Weights of a small GPT-style language model, trained from scratch on English Wikipedia.
Architecture: RMSNorm before each block, rotary positions, no biases in attention or MLP, capped logits.
Training: a variant of Muon for these matrices, 732M tokens, 11175 steps.
MLP neurons of a small language model. Each row is named by its layer, matrix (gate and up: input weights) and neuron, and shows model dimensions 384-575. Each number is 128 + 24 x the weight over its row's rms, rounded and kept within 0 to 255. Numbers have three digits each. A neuron's up and down rows have the sign that makes its largest values positive.
A block is one neuron, or neurons of one layer that tend to fire together. After each block is what it responds to, as a language model described it from the Wikipedia text at the highest values.

L7.gate454:094133136076143117121133101100155091158122112107156106169099144109129138099116121111156084130134120153177107149104117163137134166169138127135130104113113147142080136129138114145138168130095153125135133144165127130161112130127152144144103124110100120075127144157137142130120097128151141131124119112109156138096078147158165108110132143153128115124132132138142177099090134104147130159109155142106128120092132148123095108161091119142141164156108109131097161133144160117167115109137117100115109108158110119146119088105163161110178160103121111097105104139108124095145149124151135149
L7.up454:145168110127155093164112133108145144163137116132129125137100139137112142131172097076131114120123116135100145118103121135089112118159070124127111084127085105150104086125121143142137154117163124105154154140133128167099162163038129155144119147123168155137124116134097140122111152200098128115096153100148107144090134096110177149123128187153115125161138137115120116147130159102123141127110166153145135106159084129172165146143120122149124095176098133111096157163116119137105102147106126136119141176115142116150136126171071147162134143173104108125085111107173126102125144103150172102
L7.gate533:090116129136131124113104123118180136100130120104156131157128180115132093128160115130145132120126152142091156119106100114109151143124108163080132088123120090160109136107182148131114139108138129159096130125177145081159103137123138090114118112116152112112109129149178117144198145092097120116145132154107144148122132090161104138121099158051151124124166124118128148158156102112118110122159100093140098153140129106107142137080145146136130142102136158152100114121126177160093098120153119123091152122136100124124156169110088125110157101111126117150114145133098107124146073108098128136
L7.up533:160112118101171073109114139114124108088155097117123097130164125140098119133070122082132122094142139143097128116176150142096072119146133158141161091136133144101118175118085123137145142191108134097164136122116165160075141109178138128104155120118187121070132120155108155096139124086087104112138124167087109159143117088086108097112120113129119128123191114134153122113137118109149100094147136186121108090158123097120131120112115175081137133102156149101088084091141119120095123160115120115154101152118100126144124138162111094152152126150140103119120121118095101050143160159138118148
L7.gate637:114137200148115081152138091149137113123108111139135122174101119131130093072122091093115129134109138135095129156111135120122142160133172141111135146144110145095126121123140149086143112110120169123114118147131178111091143123141131107121132092146126128132174122130123150124133108136079129127101130100133132138162128118139108118132096128099190141099087122125125123128141095122117133119155118148167150131106159110132108133097098153150097128093101111134093108130113169095124156114153071133127093135122126134097144124101119133167108128132133097054142148164155172163146112171157071120
L7.up637:122149103155131152130095120152137174122091112117121126131126128118166116161182136084115140114079132077094109134089150105103121099157135108139106129116147128166175175106105145089140126163133130121099134120088123134116097129140148192095186130112139144129157108084144111103165125125127118090105116165154112111098101122106109109152122117134115114149114126104129125123107136152107129142125127153142147177127141123176135173171089134129176057105129105122127139088181114135141141110143113143121148103126104142168174114171140099166131107155141164103126107114130105101103137131101095104
L7.gate1105:159140158144118106189151114111116142100153109111144110109146089138105103118165116123139144114155152143150142117123100115124112104151120120102145156151126118091142116145162111128140145161121117144142102110125122125135135154145134103140145077109119110114127149122176139140116109097090137144141124119080123136134137110152114158101152146096069186145122108130128098118162136086108144131160163122133125108103132108124119112085134132130123158167094109153146141132128134127099124089146121151127156106109114122115159110134112172073179152126135088127133121125114122138158089131071086128
L7.up1105:137161095135161125182097136134141093145096100144140087125154113128116108169151065157131141121139133165110127164118121074126160174056133153149113151124134126105131141153144101147120136127124065138131138138128133119143059138142085136099128129063120110109106087104154115133091119141115105147150134116118110149112160125129107075147103127138089098104120111141129140130147083171121118171154145107129063125116136086130192157170098131126136134160103130145119160151161125119130129124145139126149128159099154164102114130120122113103181114133121085145092134113175117161124119128150166119
L7.gate1237:116137135158128126127106103101151142096095092106114093158103146112090163117131116082154109110109123160106126124121076135132138144142141146132148134115100134121079114111131145142130127124141164113131148113122141172121136158107102118108139074182100118110103119126081125099145160130095163105143113111104144128175167109146120169115156121129100131109119132103116133161153127122133155129131140122170078114104127086130108132078171102126162134134098132149116127159132110153161107117168148121069113100142111119149148116099135138123129123113113130157111115113110139114139126095120127127
L7.up1237:160090124148095176110131112126086132120114123132092158115177116161148055164122151178141123128167109084121140132126109175111153116141145083139122127132159184117136103112122161121124183126112131126119149140125140101120147114099068147086142136121111138135124146128109119144123097100100141108124163151097142144128152111121098129110071159134121150134099080119091134167105148110120141144142101105092128148163130123119114138120101132165091122166118104111122086127120097146118144140174114107127112133153161109150144115131151144142096131093100133121084122163106175152110124158098129131
L7.gate1374:101131124128130109124172126143122132129120140163128113162115128122154124105163121101130163130134104122105129137146070116126180103115132130105106052141124100098143161129155091152148095104103118145127144119143109174159131136096090150149140104102135091109142151104107119144121128081138112148119094096184106159147134103099164179098147107155113167185173128134101129153110095140114133128109125111114115086101139079099091113177158095136102123137132124144120128153117124119089151125139081129109147130125169189101143106148120170120163097147123102120127107117143106119134111118134136151
L7.up1374:179144139128125160125171138089165116110169086135114115137141131136090110112142096114136102142154133123108093120149060116130196122124110103140140113107125093121125146093158173115092162135122156100134162120168114147126153179126115082101155096108142156081130121146143127126147127119129117145154098138155096142112111127102152137132141147160125159147145130139101099147138132105133110125153132085108128194151148130097137121147128062153126127125094162096120147174124098072131088128160106096122099085120100128157103092162159145117178090131154091156136147122126119081119056097119130144
L7.gate1432:133158111117158098101106130156132130152121117140131100120098158107139104138179146144148115131122096101140116150100128137117113153146156152129130139126128092104124181165157181113101125088162076142105161117121135154137147178104150137152152115131113155144105125186106141102150138067136154102125124114148127109097129121089103123139098156112116141147140192122110101124143086185125132142119146134135131156151156125127147135096094125146147115112124124169111172114116079115145130116110081128120124130144113137115144110095091137121118145121141080085174084132112089117122143118124112123
L7.up1432:129162145144144157130118165102128161139080118142107149144159135147097138151154085170162110134162119155120098106141129148121122116125163121152131114153128093147170183090147121131104131123083131131121083125138116169143127099140143156154125126143110102101167140112143126144175141094137110119149107148128160149148117131145117099106095205150151092110117096101143140118131082112096114102131102137187132141113138097127093121142107075163125129123127141105166150100100131084166116137132126141147134114099129143114127144140113110170123105086144139090090149075127121103134054115107101150
L7.gate1497:127145124141122092159127124106136117146135109113137118134163115120098113158159125113111159115166069148131127131132118082141154131149164095131147135120089107122117134183117113137101122142178114153145164139165122119107153154114160118132162131114175126125155143153167135171186090121107118135106084116109134088113131128098101097111157138130114103135141127136128107166150156139112183138135138140114139111084132147134148151121150083147130118149112112100154128148131130148145113108071115144112118122143181105159160158134154143134143098115124115131115151119073145166134105134090157132
L7.up1497:158113136144105133182125107146084127169141154135119153132138111095121146116122152128101140104147170136111146130162087130146096133074138144135150179170113101139101150151150151192123147142138122118184111157116173156128111121118117146085175125115137146128159161110088135121113130143085138124131100148092130122079102103127112145130178153111102144123135142109103138171146139147100134094136143150074113085091133138145108109094108148110137144167065128121139163137117119130141169166128176143086154073144173126103153166152174150138127137151140121142102112104136151108132128121134132142
End of multiword names

L6.gate33:098107119110125163105140166133149140123119127108122131150128099133111119099125133139128111120115118125126119112110109102133139098154085136150149082115144115134124125139101111192127113098158122119117117093143148127143112131105147165120122108104141152138119116166131114126159148177117121100092134138121100104130142155112137158141109126048100158102118149110121118117169118116130129108107136144130120084117139073124126152106150104090134112109135142132126146145109088123116162118139108123102140146099095162080099139110171116198095159093114127106160118116131148131161101143131120093
L6.up33:162144124124130150175128175139148104117157132123129128085133139081114100125119124114123134084140136126149193108127155125135128090144107131120101148114115102116186124109112128103129112151092112123117129158108176148089173101164132137078096132091137133124137162140160151134058119128107169109125120123127170127146111179122145149093162138141088117079096049140159115166091078135109173118090112102118103142131101147127153107092125129128135138105104148115133078110098167142140125141150083172166137093113159138146064122143121159117164140169069082120149111140131133111138133105132154142
L6.gate229:165156132156124149122156101173117094129159127152180163136130114135144155098126123116194147098135158104098128108115105136137158137106124094113160089148110128099109112136112110132101135111134116140111111095172109119147141152108143112148156114128121110134096186165167134131126093104084124109130135107154128120131147163148082121114128166109164113109108107095115090145149097127109142123125090087118103181137144125141165127143139162145105130116116118116129144144148138129126190133144135128140119165148142162114123102145137118143135143105116132129119140116088106152151103139138122102
L6.up229:126137135135122137109155070137106095125107105140108134109123130132165109127087151105143158126150114142108114150103106132139102103159127122126140110119157120149125119104123148111088095161117114109114131120134132126136110152154074099130159113118175132167115148118142169153147091183129159128105176088097084160185119142103138133133155125108152158130159128138128118114139133164122170133138178095154155128152132115132116081128101117107129113094090123131138129148139110126132159130113114196163123132066165145152132112118134166129142134147158126095111106145152164113116123134135127132
L6.gate291:159166151104108129167114138121136151095112111141128098116152125131092139130106157117140164086103131122102126124084131151138178138111127108131134084165107142127137118109122132128093093142123137141106119148150126099164099109105129094121168101120154137110094132121155123135139102100138087149150139142151151134196121149109101105120112164094129136105124118112119091142135123113120185100080114083093157171142130128117106169125156179110135117112115127139152128116122137133167147124142126162131121134124110076102084120118145158135119133184135133113112111095104167153117164157156088153
L6.up291:141178093104118128167122172118117101132125122086101145124128124093116128167158141108123140098130140091076100115123138088133169164058122158132126121161110124146137124139136140175106163145126147134105137091152098174166116133135090140128178094099152094145128088125123136088141107119140103111152086143118137164200128119144110090119166136080089118101147149149152143124107121088100181146083149116115159138155117086149127164134147146116170136168108157121171144100065118138112105110157101122123088112108089101107111122095142115147138163083112141083124085145102127089138144159159075151
L6.gate303:146117143126108100115128148073150161128143108125121150152075144153092145163152143166125125138109117097124080098162155145158145174171157152135134094101142152123102130089124145115091153151142106156114162150179111132163148125139118113142122136128086093135122126127145097151154088082106139141156108105142053168176102116129159123126152125174117091098158116166114127185104108109114162144110185123147133156132167156132076136119147165132128109128115135176110101146092166202090131135152121174130143114126123118118151151120131137144118127163121136123141160144131115116108156186102107170
L6.up303:137117119153090086119128156086133132137139137081113186097131115104155127092163110166091187088134148128123086136123158123130126157157151125146150122125112092120138090117118099151069130119160119116136113118152115127107113110127145177109083071144159132123091146147133133171107079088110153120112118115121171138140156096170112132147124168142110113074115163141157122124151150131124184120143157102106150159088146188186154125097155105130097149090109135135130105112122107197073157111133095119114162138113046138110106077086145128139147138134130114085154110124138131142108120192147117118
L6.gate824:137150120130106131182148130140104106135119068113150154131113113139110103161124135112146151156158162110126137128144120089124174094131090094107139099126151108117154135141116125139166114168159075110154138162121110107158149181137115117185067151104133114159120136103076135108078107097150111111105115117123118112189140142176089081132163081179146154110146108099144138173139123078162143101126151134113103122109110149129142122175134097180125134109087150120137088119108150149094157083097159080129125105125130122140162150080152098095141152128130146112131154176137123127108100115113137114
L6.up824:102157148116148143123129141185136146154126126133133142084141094166151113144150147177077177120089123117111118137209111127118133143106119119149121140121155158136150138147146092121134145154141130123121134143155114091147075127159149108117134145104163142124108129132158102103112098096160143091118140113097134131151118156105093123140134124134122107087137137109150135192146080101106142115103147110114142127158142108108115125113130123136116147107141116134114099109095122132134135128130167126123106133083105110111112137131120120134150142088136167083195126151123096135178136125119129105
L6.gate970:145113135120146102137148106070162107160140123137114129115090134129145090134133131126104128128125126122148124116128111122145113073072128115150149098103148113146086152103164086131108112126150142140110118124101109118137130143132101157141147136143103120165137128124105083155144144110113157122117137115188109139144105099142118112144144118132105130132160126147117125136151120142097134152094157152126121157138079156100181091080126085114134137100147156133134121095136130157090126153113129146160140105133133154091130149110145139117134141108160104133148183143150139090153150126128120134
L6.up970:140108127095136161111135118112165109075121131106157155125144122083126167139143111120137152147112111146118155124135095112134102109190147122151111130119153123100142111106140161136139169125127108145151120129154139112141137171083121121113147121130149113140146118114113121101154125154101121104167146105113115137172149122116134158097106109154105070125065126127092098100127119058180153088147113149148095141133144092176099127160143094149099112152132097128099134164154092122148116071163127193113136128107112148117083127160109142162129119109105104146114091101102097099148164159147109164
L6.gate1509:127098128115143102138118120082163136115138116136127133123101122113135139121123137153101104162142148089082119134102128072152131113139074125113159079084111161163144150136127106153124130125132123135127091108146133135151133134110158104123107139115090115107145102123181140108143138144113090123102126145086153193114087128154139101133113151117078150109123125101122150096118100187184126144146143146142127156106182146062148167115124083153102159202135141120117151162115138161164123113131143152152191127116081151129125120118131144175124163133153144121095128130175129170172127164162148118
L6.up1509:150140148128129153155107123152147105123139113168156123168109086130100137135146137114135139134166149098137099138121146131170127113178115174124098127169160134150138130085113095129166128090118143088127137139116125150144126150149136138136130119152124125156151141118138133113111133100153101074130107197097118091138121129125105145115139158123064106074084104117089086129112143107151090117150164162120095103109124113161143138142115103125124126104150173144087109093162125137114171096144118117127143127126123146123123119094133128088127149116138156126138157146100115094138143119150110148
L6.gate1514:131144107139102145117146125111131120118116168112120149175089087136128175116174096106136131115099110150114136183136134105116131105100135125130172134112148084115108132123100149129145140096135130134152160131144133140123082132148172161119147064157136112166113108125109120113132125135126140126135149136120108099069105122123164139125134150158136119113126078134139128118154126103120143132127127113109176118104138117142130188148138094134181165116097112099143191136099096109136100173140107150148142149135103108149121098147126143105119098089122130105141122099092166080116113158132101078
L6.up1514:090148124106109127146171122101155134137076163152133114138138099130143173118148113140127135078078098146088085132119206119113113111137102150091153157135143097112127151151141122093119172110122127161132138113163103117088169110116157146116097078119090096135087119105142169099154138125107123122134144164133158134110086123089140144172089128143164125120119093181156163134147126099132135131139090098113159167154139105139157176145101126101106140120138095121128105167135087131096077170140108104135131136149108103133110112154111168131140087132135130101135096156138117138075150151122089111
Word-opening al/di pieces

L7.gate181:169137137148111137113107162114101094176159127148112124131132080145117091110123136100179124130086075101119106111110137125141128107103113099137124140156126098099131136109110147124122146166130136107120118097152164132104126123105141162114114130136124124167161143124140138145110124140147138124141137094122139130158106142131104099107110168125128122192150088155132089150169155128143154136091105122104108130124081117165122146124130141167139165103155139167135126089101155150154138159108152159134125140130148147105077150123143135074145105087081156134106166128140132117134149096127100140
L7.up181:163137142107139132125130152147143114129128123154095081105132101118136113121146124143149171119169116140152133145083131119147076154141113153156108100146130097151105149079164160111139138150094147147112149153096139165160142127144148163104118145114158122098118132112132108165142121122170137129128120123132111104129140108144102141106122089129079136112143142124159113132079100111124172137120159152076147128114111134129118123131131135135115187113112134172158131149167121155138088138163079133128081097123100068099118131117119112120160154140120166075130090136092121104169125122109106143
L7.gate384:109155129122124139128135158101084090164141151109174111104171135133124124084087124111145134106136103137143138124141129115134107150111125138119105134143131113083136109110116178133105120172116130150078120125132139145112151114135122091094143137125182137129124155111087114136155164086080135090101109144130169095151135152105147133096125105121163103119120083170129147099129132134097141145105125098126121137135105087106098141120104136138123186117118130126128101127185110124111206168124146124142098110128081131160087105060151132110155093103079126130162129106123130135153109160124083126
L7.up384:138164162136083121110151130120112105107123110142110130159097108118157121125073175137135119124124155181077123089119120129108099176089130141131097149140149110151156118102148135141109168095145111143122128146148183135141118165115145097090128134121139130130098121131144133122155121160103150140090179152159126163130141140105129141133119124127112140120128078133150083130099111127153078140129094120161123115127147164156129132142140148151131112092150136129139135129098126124144094115109157087147125136105133109120087146101110141144138112132136109131111126138158093126127099138128135114
L7.gate784:144136161132131170176085162136132130112138154068149139090137116067098131103120161132144162078112102109109147135090142139132118146101113092119144176132138119139119133146128162126148080119110127140153156104172093148106126127100125118141119132140151106136119107132140121101106129090155129162149132136118159135172096145098124176147150130150109136132115120155121129139181151120102155099152127137140139108154140156131107133135101125136149122119134133126154136120068125141129112078133139148114183100149137114074117094125111076145146118169154077135131165131135082123118115100150136131
L7.up784:181128124133115129137127118149143098098147112156174147143122085159034102132134134101156105161120174098159106119141136118137118125145142167150121140135103165152128106154104133115117157151128134141125131180126121132093165195118131136093164106145109118132145109151154105104116121122139135140127177147111130117129152175113088156108147162147147137151141124158146124157135133118074116142161143110097124158136145121119146141150150112110194094129109112112127152117147141176131083132135121129166148127152146107112059159131103133093124147173129180151151110113126079132126080119169140135
L7.gate854:127129163136116109092097183114158128126064114120130166102112113100125111105148127112135137120073139125146150159122127110152143126111122125115109142192119070136148097158111138123110187113186155111130071128133116131128129081071122123086106154107109140142084095098104097104167169127123110138101112069102110174141135130132136112148128133129152149143160130112151106105124121101137142124087117132144110180140136145105152135162159117127115136110103141108142161107118110143132100120139150154126081126160139138143118110128139138169126152128128156147132108111161125110173129144101121111
L7.up854:152141152086104131140129129148089149121104110135111096144124108141148109130117109126090151129127124147121110139148116143135112144128146085146142098161137163087145144114122100117137137130096177169093125143089122097170135113096110102091151152114165133128096111120170182151084103091139106154122124109145144118145114157114099174111112143179171142137096095131135117131168106136143116121117119112122131124085139113154153185081127155129151150121140106106143148135086140133122094093111117163150114104118144132094134135123184154089170121141154140128133115103138088129096149148115140138
L7.gate1036:134156164138088110138131178178103130084128100151171108157117138120156111115123139108157137140165136109101123157126112120124159097138121131078142107146095161115092119096069134129136120089131135118174124109152118128097121107113082151070164135109182127092144110146149153131108132098118142162137086124107166105115158153111159121153127165121163099092149116134121090182081126169168149106070099125106169133110128134132124094114122154152091165119117125109138180107123146164131130132121116129143095136121140125114086136102116118132129164115118149128145138130147159096139128135114122118
L7.up1036:119168147088130137110133136125104129119125121181135093140134203133090159121145196139114144123159160097148116151113141107120141106145127141137131082150109134121125134082124133102153105134127131149164109103113142108123146115088099121116134121126142121073133132175177143128132110082121150141130132137158168112092137130105118188148106134098168146102157109135133134175101138136124129116132075087141164124064123122112172103139089147133062160164111104167121121131100103202131144184126155158116135152144164124129120108072103129107074129166165111112134140097146148076148112125114109119
L7.gate1098:108116146138089140105090137098138063122152134144126105128105131091105121126121146099138140122121133133128106102109133094159138175158105149132084100154091159144074135106107115138108133129145081135089116127168073150144145137158127124146104155094132138136146122114098123109174093104127105131129153165117138152107168105131088144111107166113108171132134101152142106113114164203120149147092143144155132138132113117156148180138140161141127145150123146116124103123121127106141101055107170167152117127067157128140138108101110126155147173106141153129124134155105147110131111132153119110
L7.up1098:133110114140144120128091145132140147085158168116122085139079083103112129148123117160111142129101122104106089123132154148153115113054150123130153146113141138115121131131162093119102120108107122126112097107111156088090106124161128174142110140182124155073083130099114109110148155120159149161136117110141133164093119153110138120126121124103120101102114133129109119136152125112142122154135135101118086107158141115103141127120168107116087112104168123133138146100155130128129120131159126156158131144136145130145074129150092106125094121105140127120141103118133147108077164104121145142
L7.gate1440:144136132137086127132093143084141143085132149112125133102106090083100086099097093156142113176131055136068126132082128096133130094133141122110145141154135149136147148112153132112134098140148124168094154107124124142136133115131116126127189117127154143146122128093096147126080161084172144120100129164130130102121133148116129106129156155083119093102170137110092090096162127101121183168124135120116117107134118129148131127130101127160120114120138095150132145123113119139120085103127150106129119133137094134128120131091105105115150104095101141074149136129108121122131155143136128120
L7.up1440:150153104138122166087153153134095132086147099150117129126081128112096134124152121148127141122093110125131141106115138125158133099094131090164145130154161141141149113155087159067117117135103138115106105116155148133125132106108137085097169127141158137102117109141178125121075104114142115140088157140150143130140143130134123173113120158107109127137209115073088126149109162098089180165099116173110125165151119115142110102165107108150103096146116144147119164100198134097109086127114143119133150117158099122127092104132153168126157115113122149136116123128149158136071124104134160109
L7.gate1518:122208132110123144136129166094097119118104131139119107112135138090117114095143159134131144141114150086119154155127110096156152135123163101105088131168137115122095137160062116157137116159107122139104131159161090124109129133141157126121131115143183130103100129121170118121107087107123136143094143162144167155141128116099127115136137124118136175125148137130146089166154145152164101118106102175111153148173114161130133131142114126119143115140082137125128132123140121184094129102129121161166117131110099144153096104112117138138106110124131101090158156137127157118161151118120108141
L7.up1518:069139172126124138152151127165120156147148191158098152105120169090120176088132143140131126166109153118127134118109156096118115096120132148156194079093142117101156103149124079082147115142071093145154138156118130109098112136144156113134154101137136137132123190106121108131083115115129158145112090130148160148163148118132115145140117121127102167101137126166107109120127138159123089135150143116119119148107115133157105120140146144134127105092111122149122110108101096183109128140120107106109116139095101128122140103100133133139125100119145146120123154161115167146152127081153133113
Arabic name fragments

L6.gate119:144098130132136085118123107122106133120132133106046169149108125134124134124105130112129136079120107126136111128137145119123096116124167097110104130145142167176146140110108139169141146152170144123143144147149136153127161143138178108121144128172129121114132151110123157158110135134144114095116116118136121165166140134164128157100148147165123131094102125152109103117107094085150133123150170127136128085105161161076138101159162140095120108134122100152116113130188136106182130116136132166076091098120091135107187114150132138104113123126121118149086146112101112103133127155115115145
L6.up119:127099129092133136141111144106150152122154080101096149144110131148130107121155134140157117132126083150141142098103148163121158107091128107125155158137113178171139120124102137132091102143093124102170129130140150121146108185088121128110145107097125127145122100156108178072195148156118168109143119132127130167118153137111116143110087166124126079133065131154115155092117106099129155126129170150072124177130153129104122118126158160109104129134156117131146144124103086120115168133132119094170140087134100156120129154131091142180126136103110182113116145125123152082132125105116081063
L6.gate516:165092142151181107146147111147120114120171116134133152138139123120108147155116152122133157123124144115126144136093116094134135103140145125188137132082125156075105161160148109126114104156134088132119148100126123140121106159100105100143098121116165153147142133088142117150163140164122129138133163126149104145122156169173118114127146108127140102140114107111116116122142108089097128120131127146120141134138162146126099128114109137156135116137152152066159129178150134135103134073112133134091141131145163091101175135116164138152156109115143095139124129167118166112136134125125103072
L6.up516:114128113150123111125126139119123124084120120156106114127171158127162120145151146143141147077148132108114140124145165163138137123100091125108114106132149179161134107104119175153154121071079154114143143169128152113130108159083098201164099113121197118140144164100120129151088127113137106093151156147137147103137116117173128107124138152106184093156138138100130134125126155122119103127158133056122095083158113148174153137137151136167127096181160122120107124123159074120107151110159131157112086152141104130122142124096132120135085158157120145120123152102109133115128086121139117106
L6.gate594:125144096139142109130102163095120114114145092097148177121112157146154140106131130136124136089147141138171111140100106109147112143178165114114141104136120138148170147134107128103106103119141134142153120135100104154110131135160124111147112156109120129158144142135142147118141155105161114150118108105140135132141114151163092092139109143133130120110120139102147129136133118115123100124141166159173156123104119133109142130093128142075147113104118097107150187118135121098140104116085077106162212162130095143094120143097114148157131134082126106125091145162137108132135106101134125093
L6.up594:117124131132128111127166100171128097113124128124110127152080084123115119034141126120132130160066095134152114124139093128128140162107208165121133134140146128161132127104141143143152132105132134127143097124166199139119117133165103090154151160100069101128111112113133110123165133135135170100124125160122075160158090156156128096103140104115139146158124101125135166118123114130141163132140122116125159088178129124161136116107142137129121127116129112120097110100119140125142107124115131119106142143145103130124197132154127150161132120173130087100077140131129120113119095152140170125
L6.gate604:136111123137167118116186156116120135110125128148145134128151134131117121087157107162107119130140103144122133125127085122075143106098138125088157101115142109153121175151106123151125115099103159131161165121181141175127120125062106106099073093117123117117137178119169121131144073088111098138130125112151084188107119115116142140131167111174116145126114099151113130129138083107116118118113109134101105114149100100089095102156119114168094127132129130107120096153159122115146114150146103157117133140121084135155082092146119144140143078156123152139108123094157101131121147128096131128
L6.up604:137119116137158135134151151105131128115112079111118086119163122150143148115125120149083104147134136137115102104128128157095148105147149155074136139116127120161128142109080134134121130142106169136162123124139139153108114119129111087130121051122140093072138160111162108195090043157117151078167109096130095146145116125107160131155146112139117150126154060131097136154154128118137129110136126112100127090116097093059135137120114127145119124127117159091128093125158111114152128174135093138108139145088115142125128128158119120123122118152119141144089129113136113142114082109122131170
L6.gate607:167133107145109150111115111145098141147141153170146102127105116121113111151117081087170144105103155154126097109123104116101109113131114160116173149118122117132097108110107098142131119139126124127122111110134099127113056130151118161114139111114118140135130114151146149137125101143140113122092142115092126105097108125152175158141131129117124116119142122162147070139099125097086158157096127115130100103149098145093080174109117085091143107090147170079156145157116122117119143102122137156177125128127156128088108104131133140118118165157097088101127178127126123112130122150091129171
L6.up607:185149144118151133113131130150135201140117124140139160148109166110120125165118181109138104107089144139166103124148128136150110081107109103149145165117150135128137085123138155104099114137130192149118122176104155110121088118133100154145153153107127137162133096158099152150121107108117078107140143109141097105139118171150114148096121130137126092131155116149159130153095136168078103123122128146146155142156103094121148128135126107102126128147152142113152153141118114165162134130135155136167197116086114126152094088108141152126145142142106129119113103077128147110155106141150151140
L6.gate1027:101148143133119104154142125153138126150109153110118115139137121143081131119119097129154128149132150167090126123063099092130130125128150096094124108139102174154124144149142137161116119127135109118105122113093132110141082116131139145145144125078139101125163124141164189110139117157081146145165114112158143083130131112101116121127137122130124143152149123123100100157104119116121097107102052103144150129106118107092163102143101061160133143100144139117117125150101134082134153115146109118103112132107137113131117157208135164156145072130082140116102152110074101104138094088113160098
L6.up1027:138107141122133115142168181149104131115104123123135125119113117116104131105140151133138092133097099089137136100135114127128141133141091150107089109103111135115105141124068159144168094071072147091113135172145136138143150145134153090126128125147150115098111112136110110141120146109129124091100089157156133144117153105129122155138132116155142156167162120171159126180155169126132080098144134147134140142125139164136151111099153114164173100052168131134147172118138094103120118135171143141140112135076114122171133137104122143112132111102094170094136106146149098132135116060111094127
L6.gate1068:148143099128109135115090168129137105129156097092132097167129129109117112112136158101133106148129125115121107133126153150113110163171162195120144146112163137198122156109143146158108116140175142105098111091116120090138154122123117121147146111152153109125133103125117167136175129169083115097125097112131125175178108134163179100114082055100193111108127143135126148161177120087107159109154140117147114139130133151143094135078157142147129127142141148157107097128133126096108120121092145125131172136175086131137134099114125136175183091143117135127137128132157134159121108099128149153
L6.up1068:177111071130117101162143101132101098118131116117092118077120136122130106164180154148126115091122122107150061138131119129111145146147128101178176087094159136136135133160108165162119133132108166104119112105152104146128113157078121127141171083102166115157116146146124115142128121168092122110104139161159155131094141113128120105116109153128112085110088119127111132127126091100170130150157131118141136144118149140128137138110154115124122151117110123147120131146116135090123114137123129102141110126129116138131110102147136104111129109131140150118146149121118134123194082089140098108
L6.gate1322:166125137163185103090134157126141137123173050168113158121186165133118101139146167122131159114145108151174189105123124159141137106113101103105159158100161156103118116151118175118133103130085107104138133153115130112132104070119113155160137127107130140138112135087156147163087123108086175104137135115124131120081139148145168122124122131114099111094127124140084095143149112085110097125156095140147141119092129098128141132114086094129151119137119128137128117134101125091150141116118147137132109138147132137113094124104161102129180108101109099075101143159132149168117153136107114120
L6.up1322:113120086161140155129107185122129143113139136141131141103125140143137096129145158136137145119171133136136130131139114112184134118123099150129141130127158202138132084139126138166109127124115099080135086149147107127121098121102080144114161111084114120117136165108141119122127149112145142121134098124150121140100124119143149128124092152090167132112177146157103128128147056109100133118129157114165143087127100132135148139130116089149154103148164140148148130107122113080148118147109152122138141114126122137145143138152141150115162113099121172101072152113129136126141091177123091114
Middle initials and name pieces

L5.gate397:161085111119083134137062116103109123117115126131121124174120163176126106162147161130125127098161127134061105093138154147092111164137091156109129141189091114118102134157170114088135136101146144125134120125157130126120102090165111092122113121098118173162121113128126136117119119169083144117128143127136122142130123138195118127166119105141123140174144124138158119130110113141149097125143133125123089130135141126111143138088121141130130131135125129149146128122112149137133162119146101143110081186128138162176104160105115135162156070143148140127114142138157144113142106148154159146
L5.up397:190116129131126125093142099080137149106095122144133141149107124154130099140124114115129133112112152127153134106170163172132193186111123136125070141111144120146117127132138144114149153146096145116148126112136104134084079142143142135115150150153103149153106109089080120115126141134129146157143130093116084141161150099175163121162101139106137103126118054135097137208112131156130120082138119141126118156140111159128099113108159183119172163145108146111120171147113132081169093134127133169132122135189157134147146133130158185144124128111117116100106154121141106138121141121060129121
Personal name continuations

L5.gate692:108173154193091119175090129138198128114121139107133130093112149102170101133114125159133143112087104173138141083113132161163144129121119172125120122165131114122121128149090134168079140120152103109162140153150140125124094124086144117169137113107107133139110146112146116085121098142104127109124154107148145137157149119092156095135101157137163122125144100158108120073132112116112146143103143148097127127109125163136121166119141140144119124111113121146171108161129147148128092141133141137117145095143131106111142112091135151122172109173132089132183116130135132139097144148181089106
L5.up692:109172153175150133166133136121149112070086177128112140128084150157122105138108138120113086141117097146144162126092120141143117132156141153141125138160105140120093146078127100117127139155131146177122129101154131132103132075061097114114111103101150119097088121146113127163166129091123121153119172140090149127133107130062137132119137097147156133168167101113133098092108106119132150118112114165144147132098142144158163166119134137106125109126091131133123170104111125158101114131112111180121151113155147145113150124099154153115182123127114116083145121092157135079123161144160123118
Inside foreign personal names